From a checkpoint of a small transformer trained on Wikipedia: 6 heads of 96.
MLP neurons of a small language model. Each row is named by its layer, matrix (up: input weights) and neuron, and shows model dimensions 80-175. Each number is 200 + 30 x the weight over its row's rms, rounded and kept within 0 to 999.
A block is one neuron, or neurons of one layer that tend to fire together. After each block is what it responds to, as a language model described it from the Wikipedia text at the highest values.

L2.up698,213,146,177,222,195,232,215,196,153,193,215,164,244,177,208,209,162,229,185,209,203,212,173,194,197,217,165,240,250,243,187,217,230,179,192,211,245,203,180,222,227,226,201,184,172,204,158,206,206,224,161,195,195,178,225,169,219,258,178,239,214,224,187,219,174,218,206,190,174,170,244,223,199,213,221,239,185,200,210,203,190,173,186,227,190,191,166,226,220,203,180,182,211,200,229,143
L2.up803,154,254,148,150,202,205,213,254,213,152,167,228,230,216,192,204,258,212,197,167,253,135,182,177,183,164,181,158,202,253,209,195,157,213,177,224,159,236,186,225,215,165,215,227,172,204,216,213,186,231,188,215,198,222,201,208,193,230,208,205,190,190,180,194,203,226,224,163,223,218,248,135,190,197,241,197,199,181,180,228,236,192,241,197,221,167,182,238,209,217,200,234,169,158,236,188
L2.up1243,182,196,160,220,219,224,180,215,244,188,258,185,233,188,216,193,170,203,226,242,198,189,187,216,194,189,230,211,229,198,207,244,233,227,183,249,233,234,139,154,169,172,247,192,200,218,189,180,207,164,198,199,176,238,249,193,198,257,231,214,209,199,248,238,200,188,172,187,167,190,201,177,193,170,222,224,187,149,201,207,181,219,236,248,210,201,182,172,175,224,245,260,204,211,207,207
L2.up1667,160,153,137,211,234,219,171,199,239,206,206,256,252,262,215,220,245,176,185,168,253,238,142,209,209,171,170,175,214,211,217,166,160,187,231,249,218,211,196,222,262,191,168,167,202,174,195,174,210,179,227,221,166,218,205,195,232,261,232,215,201,172,237,262,187,174,196,210,210,173,204,202,187,213,212,171,157,171,226,226,201,229,221,225,205,198,131,202,205,211,175,206,179,183,219,182
Responds to: Mid-word name fragments

L4.up168,218,187,209,166,192,199,224,180,165,165,213,187,169,200,188,195,181,166,188,190,191,219,188,120,224,271,126,254,223,199,215,196,166,198,208,222,219,213,179,221,207,190,199,265,237,171,227,227,218,188,202,207,256,199,187,210,182,211,219,208,197,224,178,194,221,186,207,183,183,206,245,211,205,208,219,159,199,135,221,258,161,266,203,235,214,206,175,192,206,171,267,189,216,221,201,183
L4.up1022,214,190,216,125,174,169,209,211,229,157,190,200,213,237,196,139,196,193,226,207,201,217,197,153,234,234,174,217,207,235,207,208,219,174,226,178,207,179,235,216,236,204,181,210,222,170,190,208,195,173,215,217,228,201,186,176,194,222,242,187,168,179,223,157,206,166,197,222,211,200,234,186,213,250,147,195,212,206,197,225,153,169,194,196,230,242,188,268,201,161,245,210,201,208,199,182
Responds to: First-name completions

L5.up389,169,162,183,159,209,189,195,222,176,241,192,203,188,250,199,273,157,169,210,205,205,185,207,189,220,245,170,232,165,212,190,134,190,222,201,197,239,167,165,230,209,224,211,272,239,169,228,189,199,187,203,237,195,191,204,178,182,232,200,217,202,227,228,189,228,237,154,256,192,219,214,178,195,203,218,178,179,176,172,242,193,144,216,226,192,200,179,226,197,195,194,220,220,163,175,174
L5.up444,229,204,176,192,181,192,203,199,186,189,141,146,190,229,201,175,207,170,220,210,193,192,219,230,196,173,127,245,194,115,200,176,202,213,145,265,253,141,201,176,184,191,218,178,228,217,185,227,265,250,208,231,225,266,185,158,240,192,158,179,223,158,184,174,233,189,192,200,223,189,207,169,195,220,208,182,168,203,185,204,149,181,232,265,202,156,183,184,203,175,197,223,173,143,188,178
L5.up873,205,169,221,174,209,209,169,205,164,182,195,177,206,155,196,169,156,212,183,165,203,172,208,180,168,220,174,175,210,211,159,199,188,218,210,226,218,127,169,202,195,201,176,189,226,219,207,223,182,179,177,217,182,213,220,152,229,181,175,258,226,182,205,213,261,234,161,205,226,195,234,158,205,177,176,202,156,177,175,192,173,210,185,236,210,192,187,187,203,212,191,218,206,187,187,172
L5.up1203,194,165,216,219,226,189,230,190,216,149,177,170,209,193,254,180,196,168,174,178,168,203,191,192,249,181,141,226,270,175,206,176,192,241,226,227,210,198,177,187,188,170,202,250,228,198,131,197,229,212,230,224,217,217,136,195,217,168,183,232,203,196,180,171,182,214,193,173,174,169,239,191,198,223,181,131,96,204,205,198,202,179,190,139,190,257,219,201,179,204,257,223,236,223,265,173
L5.up1305,201,190,209,168,161,192,162,172,211,208,182,176,213,218,210,230,198,161,178,143,195,202,219,177,195,228,212,222,188,217,230,144,197,182,181,218,246,180,224,201,204,200,206,228,230,141,194,221,180,195,235,206,213,203,240,205,231,177,234,195,195,184,225,164,221,141,167,245,206,194,208,160,198,215,221,159,152,194,202,243,178,198,247,268,240,204,242,212,235,186,226,191,267,217,257,201
L5.up1702,189,192,232,198,173,233,192,248,200,180,198,231,212,173,185,165,239,214,183,101,188,191,199,156,226,204,241,209,151,233,174,162,197,210,177,143,206,209,219,198,182,209,161,215,264,132,128,260,213,190,276,191,191,226,186,228,219,213,175,240,226,200,183,198,233,181,163,264,287,189,195,191,208,195,181,189,158,202,138,181,152,215,222,165,213,210,261,197,241,211,187,267,206,182,213,181
L5.up2096,205,177,203,241,205,208,213,163,224,192,163,215,195,168,200,167,269,179,187,149,194,223,180,184,140,174,201,177,207,150,187,221,115,162,193,268,228,187,212,216,201,203,227,267,216,160,155,253,188,170,218,188,201,183,199,169,194,220,165,238,235,187,213,166,212,198,175,254,169,188,309,206,188,179,184,204,171,183,169,230,164,261,177,218,216,204,200,224,211,211,210,145,198,191,183,203
L5.up2252,172,161,214,178,199,196,193,153,251,196,176,186,188,240,181,178,203,229,225,169,232,220,212,180,169,238,158,195,199,220,145,163,205,153,250,243,212,149,236,241,158,200,187,226,250,146,172,220,195,194,204,231,197,232,192,213,215,197,195,233,252,219,190,154,216,160,205,270,251,137,170,189,170,176,162,196,227,210,183,218,138,235,213,191,195,193,198,184,201,201,235,210,231,203,227,178
Responds to: First-name completions

L5.up652,169,179,160,187,196,198,130,194,208,262,189,170,201,222,127,161,176,181,245,137,217,227,188,162,191,176,219,257,142,161,176,203,195,241,256,263,240,190,205,199,185,211,220,194,169,193,178,213,214,287,258,219,190,244,209,184,176,233,183,212,212,191,215,174,170,230,229,220,217,216,206,234,199,177,189,221,200,173,185,204,170,190,186,187,182,222,185,226,177,191,184,176,215,138,251,212
L5.up945,218,253,212,147,228,216,133,204,187,236,229,120,178,166,175,259,184,182,224,187,188,206,186,138,146,253,206,192,208,193,219,173,201,214,177,175,229,195,176,168,189,197,170,174,188,215,174,209,291,232,180,205,196,214,194,202,214,228,196,239,213,216,202,188,185,176,211,190,220,191,215,194,239,149,256,230,221,243,197,233,161,207,176,228,222,216,174,180,266,268,228,211,196,167,192,204
L5.up1086,188,222,226,194,198,200,164,202,188,153,196,212,236,176,195,221,202,125,219,172,210,196,209,222,233,205,210,246,257,235,211,260,212,170,212,226,216,200,215,182,298,194,192,155,185,229,193,259,150,190,199,195,197,239,202,186,305,196,136,201,179,219,222,218,196,161,213,190,204,199,199,155,253,237,229,145,178,184,228,133,134,188,177,187,196,210,169,204,184,214,204,214,228,199,216,216
L5.up1177,190,275,205,207,182,198,206,190,213,210,211,203,209,195,190,270,193,139,155,180,186,208,143,227,162,175,219,200,246,205,184,158,197,203,223,250,165,192,184,196,200,195,159,189,183,245,158,230,203,266,247,186,236,196,260,213,210,228,151,198,320,254,203,163,177,175,249,219,187,147,245,158,199,212,195,202,153,233,146,215,159,257,166,229,136,194,182,149,202,266,153,234,222,194,181,188
L5.up1290,221,228,214,205,173,240,193,188,130,183,234,141,198,199,152,132,200,182,214,167,173,217,153,211,177,244,171,189,189,192,234,239,190,169,237,202,262,188,187,182,245,184,256,224,174,286,196,256,189,235,146,253,251,210,222,183,212,216,184,197,210,224,189,168,208,208,242,201,176,195,248,218,228,184,209,195,155,199,203,249,192,235,193,209,204,217,201,214,168,243,182,204,224,244,209,218
L5.up1314,182,184,247,178,206,198,179,218,206,217,177,167,229,232,183,257,206,171,239,148,167,198,167,249,217,215,175,174,167,209,209,188,213,213,211,242,219,144,218,229,170,180,252,215,222,213,196,209,241,196,210,218,204,260,212,203,195,214,224,181,209,235,193,186,214,184,238,251,247,181,223,181,221,206,155,199,114,222,195,194,169,160,143,201,174,234,211,233,227,252,202,208,226,138,242,231
L5.up1821,181,196,152,202,230,243,244,232,218,219,185,193,196,195,181,220,192,194,269,222,223,202,162,158,165,171,125,245,199,209,207,237,181,198,239,233,212,229,215,223,218,192,196,179,191,187,205,145,221,241,228,194,198,220,228,211,196,207,132,229,186,154,207,188,178,175,246,197,217,183,191,241,242,200,189,180,148,175,202,189,158,215,163,191,176,245,209,233,255,215,224,223,178,192,187,183
L5.up2192,209,228,207,176,166,207,166,260,193,227,181,235,189,231,155,176,199,224,215,152,169,195,188,153,234,246,167,224,151,192,256,226,212,186,195,260,137,200,187,218,243,194,197,125,193,243,175,199,235,215,206,236,209,202,239,194,203,239,151,208,209,217,213,136,173,172,241,241,179,199,253,179,234,223,208,206,156,188,175,190,206,222,178,198,186,238,221,194,206,204,225,221,163,205,244,173
Responds to: Anaphoric subject referents

L4.up1389,210,151,207,186,218,184,168,218,198,195,203,199,184,206,224,195,178,177,224,160,198,201,128,190,200,142,209,218,242,221,219,201,215,105,216,241,223,198,205,224,251,189,219,184,215,204,117,285,213,248,216,193,216,160,201,191,260,195,220,187,249,218,138,200,215,186,267,181,175,186,183,204,184,196,167,206,145,254,185,205,217,197,186,182,138,246,192,207,228,184,190,211,152,195,209,265
L4.up1529,139,198,213,240,218,214,195,215,223,196,177,182,177,203,207,218,220,182,219,164,188,186,161,235,215,188,164,227,201,172,214,217,127,232,231,195,201,238,228,184,224,210,225,175,226,218,120,168,243,225,188,252,230,158,212,180,206,203,209,195,169,207,157,217,220,194,257,183,242,218,172,168,253,232,197,193,163,249,212,192,229,173,202,200,188,259,168,208,187,289,199,188,209,175,173,256
Responds to: Subject noun head ends

L2.up431,240,243,161,214,199,196,132,187,221,198,238,167,161,199,227,157,212,209,206,205,192,217,184,203,195,171,149,207,245,215,194,189,185,163,195,225,294,178,202,232,207,203,176,212,227,210,186,203,178,204,163,188,160,184,180,186,214,173,199,227,203,258,186,262,175,179,226,188,190,157,211,183,218,174,230,208,174,259,187,229,126,210,208,176,259,270,139,225,234,185,247,183,194,285,196,193
L2.up1498,182,218,199,248,195,184,178,162,213,199,179,173,224,245,230,148,184,167,177,157,206,225,189,146,220,157,209,170,226,219,217,233,188,219,228,230,140,172,222,185,175,188,170,209,213,220,146,156,236,255,199,210,202,232,195,218,225,189,198,248,173,205,189,262,192,209,248,181,252,190,176,211,198,258,206,156,248,207,235,265,203,214,212,191,232,233,113,224,210,189,208,224,174,204,266,180
L2.up2154,184,192,217,161,162,192,243,192,241,234,197,162,210,207,264,185,217,188,258,155,200,195,207,181,213,212,191,198,185,205,228,170,212,216,169,252,186,197,189,232,210,233,162,177,175,233,152,201,206,222,211,189,163,178,168,174,209,215,221,235,213,220,192,188,192,240,179,189,197,189,199,176,214,191,216,200,203,161,220,202,160,202,178,180,171,205,151,250,232,208,179,243,172,166,209,157
L2.up2242,202,172,229,143,221,178,202,208,229,214,218,217,221,205,242,178,178,234,308,176,188,214,153,216,171,220,205,241,218,194,245,168,203,209,197,177,171,219,166,219,171,190,205,162,185,213,205,282,205,237,219,196,234,198,204,179,209,169,212,200,228,187,167,234,198,169,163,152,170,175,189,163,197,172,138,196,185,222,211,218,175,174,244,249,165,157,176,234,203,216,219,237,215,175,240,179
Responds to: Relative "which" after comma